{"n_layer": 15, "d_model": 640, "n_head": 5, "n_kv_head": 1, "head_dim": 128, "d_mlp": 1728, "vocab_size": 50257, "activation": "swiglu", "norm": "rmsnorm", "norm_place": "pre", "norm_eps": 1e-05, "positions": "rope", "rope_base": 15800.0, "rope_fraction": 1.0, "qk_norm": true, "attn_scale": 0.0884, "bias": "none", "tie_embeddings": false, "parallel_block": false, "init": "uniform", "init_std_qkv": 0.016, "init_std_o": 0.0, "init_std_up": 0.016, "init_std_down": 0.0, "optimizer": "cautious_adamw", "lr": 0.000528, "beta1": 0.95, "beta2": 0.95, "weight_decay": 0.0, "lr_head": 0.00694, "warmup_steps": 266, "schedule": "wsd", "decay_fraction": 1.0, "decay_shape": "cos", "final_lr_fraction": 0.0, "batch_tokens": 131072, "seq_len": 1024, "doc_mask": true, "z_loss": 0.0001, "train_tokens": 773700000, "steps": 5903, "dataset": "wikipedia_en"}
MLP neurons of a small language model. Each row is named by its layer, matrix (gate and up: input weights) and neuron, and shows model dimensions 144-207. Each number is 128 + 32 x the weight over its row's rms, rounded and kept within 0 to 255. A neuron's up and down rows have the sign that makes its largest values positive.
A block is one neuron, or neurons of one layer that tend to fire together. After each block is what it responds to, as a language model described it from the Wikipedia text at the highest values.

L9.gate1294 [ 89 154 129 111 106 105 150  99 192 129 128 100 136 145 112 135 136 140  89  80 124 147  93 163 155 150  72 120  93 123  97 105  53 136 167 155 136 166  96 148  95 161 145  90 122  89 192 168 104 115  89  81 146 157 100 167 125  99 115 141 126 113  33 104]
L9.up1294 [114 130 144  94 211 120 162 148 160 138 148 117 144 129 130  79  98 137 112  62 136 134 110 129 119 135 121 113 120 214 130  91 139  38 143 101 144 163 136 111 181 108 159 153 155 150 134 147 100 111 163 100 109 165  93 155  93 105 127 154 113 104 175  86]
Description: Start of line-initial names. Second or later word piece of a proper name opening a line or entry, often just after a title or heading, e.g. Camer-on, San-ter-i, Bon-shaw.

L7.gate105 [ 94 145 136 130 196 150  88 162 104 167 105 119 100  89 110 151  94 121 145  97  99  85 134  85 155 132 164 127  48 125  77 124 171  56 190 155 141 175 117 180  49 120 154 124 112  84 145 139  69 181 139  68 135  99 134 106  90 114 136 133 122 149 118 121]
L7.up105 [ 84 165 123  75 118 155 174 157 121  89  69 133 134 127 155 131 102  95  96 171 170  98 114  65 113 118 157 152 105 145  66 103 150 117 154 102 133 132 143 137 125  91 142 163 139 127 121 110  72 115 108  86  94  85 141  96 124  91 161 106 136 108 132  85]
L7.gate559 [115 122 136 150 197 128 148 119 175  89 136 170 102 153 115 147 102 162  98 112 135 118 122 175 108 162 109  92 100 130 145 141 177 123 158 125 118 136 163 101 150  54 174  81  91 100 176  93 133  74 180 138 115 103  82 100 137 152 114 114 132  66 103  61]
L7.up559 [159 112 137 155 104 165 154 133 168  98 168 124 147 120 136 169  90 131 207 172 109 148 127  80 136 177  69  89  99 111 102  75  87 127  94 104  89  51 163 133 136 113 146 157 133 124 129 121 152  89  53 165 100 125 128 156 117  95 135 193 125 186 161  68]
L7.gate619 [113 188  99 103  95  85 151 131 160 110 145 134  79  99 156 139 183 129 108 156 156 130  89  85  80 136  82 111 124 121 155 116 111 168 110 143 196 116  95 162 124 169 104 118  87 154 141 189 133 156 126 169  78 129 146  98 129 150 173 117 111 123 158 181]
L7.up619 [173 135 100 127  70  97  89 166 134 115  99 156 128 118 160 147 179 105 100 140 156 123  92 122 110  86 109 169 109  83 143 108 133 111 181  85 104 142 144 122 100 101  93 106 133 114  99 172 127  88 136 145  59 129 193  79 104  97 169  79 166 181 138  87]
L7.gate1024 [105 102 123 120 135 155 116  81 137 121 198 151 203 150 141 105 128  64 106 140 125 109 129 149 180 189 124 109  52  97 105 119  85 114 104 186 112  82 173 106  76  77 154 119 126  64 110  96 177 121 129 123 119  38 119 137 186 122 123 152 146 150 116  70]
L7.up1024 [104 136 146 161 135  75  77 165 141 135 115 142 186 110 128 104 161 124 155  73  63 164 155 124 176 218 149 114  36  99 100 172 108 168 182  96 103 152 107  63 126  86 133  83 202 178  97  93 138 168 169  95 143  71 129  91 169 101 165 143 157 105 104 127]
L7.gate1047 [143 171  73 114 130 141 159 150 154 136 130  75 100 138 215 177 130 129 152 110 146  90 109  97  89 169 205 119  76 144 164 168 106 106  63 108 124 156 129 135 117  94 181  89 157 127  86 136  81 136 123 138 114 151 146 122 116  94 101 153 125 195 148 103]
L7.up1047 [138 128 114 126 101 148 138 190 142 128  98 122 187 179  91 133 113  58 138 143 160 128 124 165  95 129 154 131  75  93 204 108  97 105 172 152 109 155 145 119 103 152 167 117 134 178 118  70 119 114 197 118 121 158 135 146 110 109 160 113 161  78 129 109]
L7.gate1089 [142 109 119 100 178 128 115 132  66  91 145 135 107 111  52 173 128 102 101 134  95 165 120 123 114 163 123 161 127 136 142 110 162 150 135 173 100 102  94  98 141 132 101 132 154  80  89 112  81 133 106 131 104 124 115 124 101 173  80 110 120 141 151  84]
L7.up1089 [103 126 140 108 198 140 144 123  87 159  84 114 103 158  91 122 111 135 106 130 113 139 165 152 140 118 111 160 145 139 141 166 137 139 133  97 106 179  96 163 132  97  82 167 128 124 138 154  99  95 162 115 136 151  69 110 124 136  70  69 113 121 100  86]
L7.gate1299 [125 140  92 115 140 150 159  66 127 106 149 165 171 124  75 172 125 139 146 114 129 150 149 153 162  88  85  95 119 125  82 149 134 105 107 133 181 108 198 143 142 110 139  98 119 120 115 141 133 133 111 109 154 158 119 125 106 138 151 167 201 138 111  93]
L7.up1299 [140 112 124 115  80 152 134 174  85  97 139 149  77 115 122 125 174 140 150  91 143 101 143 101 155 144  79 129  80 183  96 120 112 150 147 124 104 148 137 166 155 135 114 125 132 184  91 173 122  86  89 103 114 137 149 154  56 139 116 128  85 169  59 153]
L7.gate1377 [140 130 182 146 128 140 155 179  84 156 148 116 102 111 168  98 105 108 130 107 140  93  78 154 143 141 138 156  89 113 139 151  93 202 129 139 110 100  94 129 161 150 153 108 156 113 156 133  75  95 159 115 152  96 119 146 112 114 111  96 187 114  81 136]
L7.up1377 [136  87 112 126 118 176 146 115 104  96 176 171 177 136 178 110 140 125 171  95 149 148 158 143 128 161 132  95 106 106 178 138 113  94 103  83 149 147 130 152 177 161 116 131  88 129 118 141 132 110 112  98 107  96 161 154 119 168  67 119 107 187 121 166]
Description: Of after nouns. The preposition "of" right after an abstract or measure noun that needs a complement, as in sense of, period of, moment of, margin of; occasionally "or", "and" or "per" in the same slot.

L7.gate328 [158 132 126 132 185 173 117 144 137 149 119 134 190 124 175 124 137 109 140 102 115 156 148 125 127 171 136 142  98 153 154 147 111 130 144 118 181 115 140  93 176 106  82 151 182 114 138 140 108  84  98  89  84 135 139  86 127 115 100  94 105 108 146 151]
L7.up328 [139  68 173 129 183 139 101 116 149 218 180  96 157 171 101 122 132 121 164 122  43 148  82 192 128 129 128 116 109 203 207 146 134  66  85 167 159  93  88  83 189 151 117 102 147 216 156 144 164  96 109 122 124 118 108 150 178 158 167 143  78 113 128 118]
L7.gate459 [134 165  95 169 191 162 174 208 147  80 102 109 134 193 128 136 153  93 188 112 102 100 129 106 118 131 116 161 106 139 172 111 122 150 120 130 120 176 159  81 115 137 152 112 161  62 126 124 101  88 127  94 190  99 121 142 126 157 175  75 166 178 160 168]
L7.up459 [106 142 146 140 118 102 125  86 122 146 131  88 113 138 168 146 111 121  93 136  93 113 142 135 127 127 123  53  44 141 105 134 176 174  60 117 131 133  94 156 218 145 125 107 164 137 170 205 110  87 140 117  93 200 158 131 116  84 102 186 115 142  73  85]
L7.gate463 [126 133 107  95 108 195 141 159  71 102 113  69 108 121 168 171 130  74 133  98 129 106 154 113 125 126 136 177  87  95 149 128  92 115 138 153 152 171 140  88 173  76 108 147  46  94 110 166 117 101 140 117  74 145 141 174  99 104 169  84 145 108 153  87]
L7.up463 [155 168 118 108 100 137 125 191 198 100  69  74 120 106 106 152 105 158 105 102 134 173 152 118  69 117  92 150 128 166 166  87 125 156 169  53 157 165 126 103 127  58 165 174 152 136 130 105 147 149 116 123 111 130  60 101  90 101  64 113  80 122 220 138]
L7.gate831 [181 146  76 181 141 124 126 129 108 103 159 128 108  85 154  77  97 148 106 124 160 123 119 111 116 121  86 170 144 148 108  96 151  88 178 159 183 156 122 165 132  90 139 189 194  59 175 202 126 196 111 118 149 162 128 150 119 143 133 125 157 166 115 113]
L7.up831 [ 65 122 136 161 136 108 118 173 181 156 103 144 108 243  88 136  98  68 158  90  65 124 164 111 146  58 118  94  74 157 130 124 117  95 159 104  87  99  85 115 107  70 107  76 101 130 100  87 161  86 145  72 156 117 184 134 125 104 136 137 177 137  89  82]
L7.gate858 [ 96 105 120 164 184 133  82 155 112 172 152 112 131  72 161 203  73  95 163  46 123 189 110  79 161 154 140 125  88 124 160  81 126 108 122  65 115 190  96 121 142 134 131 164 127 148 147  73 129 104 113  81 109 119 102 152 136 120 164 123 149 111 152 139]
L7.up858 [131  79 127 158 105 180 131  99 129 175 166 100 152 137 155 113  92 109  94 180 104 102  82 120 140  86 149 159 126 114 152 105  93  77 132  86 168 190 171 123 108 166  88  79 130 148  83 103 142 134  98 103 113  94 132 179 113  83  86 146 171 119 159 135]
L7.gate1046 [124 157 107 126 173 116 130  77 102 133 141 132 175 150 111 128 105 126 166 100 102 112 158 115 160 151 151 133 132 140 133 206 101 119 115 130 159 137 129 133  71 134 110 127 141  87 150 140 168 132 143 100 190 147 107  79 175 120 185 116 127 140 120 178]
L7.up1046 [ 95 141 129 160 162 148 153 121 123  83  91 148 135 165 101 129 110 115 104 138 126 154  98  89 150 125 136 132 109 124 113 141 119 141 169 136 119 116 100 111  94 127 126 153 214 141 197  66 167 104 110  82  61 155 113 171 154 137 138 124 106 141 159  59]
L7.gate1202 [114 135 168 143 139 178 147 110 194 120 140 101 103 134 127 148 126 150 126 148 149  78  96 112 129 141 131 145 116 102 130 143  68  77 143 148 145 149 154 127 118  91 146 190 137  60  96 157  99 122  89  67 104  91 141 127 154  91 125  86 187 120 107 109]
L7.up1202 [143 132 157  96 125 127 104 174 180 167 106 137 124 137 106 143 158 100 164  83 123  48 127 118  69 112 112 159  97 176 139 123 126 107 114 135 100 139  87 175 124 103 122 158 148 118  72 154  53  86 102 167 115 141 122 105 105  95 108 130 153 139 130 144]
L7.gate1457 [160  93 109 175 142 171 110 142 130 182 107  88 114 103 157 125 102 135 178 119  87  91  86 170 111 103 150 173 133 111 121 184 118 119 136  62 148 108 162 129 120 169 125 133 190 135 166 109 131 121  88  88 107 135  33 121  65 128 138 123 105  96 100 118]
L7.up1457 [166 133 146 150  97 186 171 107  65 116 132  72 116  80 112 140 123 101 107 169 133 152 127 126 134 127 145  71 207 128  59 113 149  16 154 104 137  86 106  84 118  76 145 114 127 106 133 105 145 132  19 100 108 105 118 115 138  98 132  82 144  78 108  91]
Description: Mid-word name fragments. Short word-piece tokens inside proper names or uncommon words, often at sentence or title start, e.g. Ell-er-by, Gwath-m-ey, Pil-ch-uck.

L9.gate467 [101 170 119 103 132 138 154 149 103 134 140 138  93 173 147 145 118 126 110 131 126 174 156 111 179 175 102 216  82  94 161 130 132 143 116 119 106  97 117 105  71  82 219 119 160 110 103 141 114 117  74  94 145 122 146  98  29 114 165 184  76 120 133 164]
L9.up467 [106  92 144  87 112 106 101 123 119 174 103 126 144 147 148 167 105 122 136 128 140 105 110  81 107 151 148 109 101 118 175 166 127 180  74 132 169 129 123 115 102 139 122 156  86 169  94 144 129  90 172 136  96  78 140 145 165 135 110 143  87 173 149 116]
Description: Before a stated figure. Words like of, was, with after record, total, density or profit, and table pipes, right before a number or score (record of 7–11, total of $8.6 million).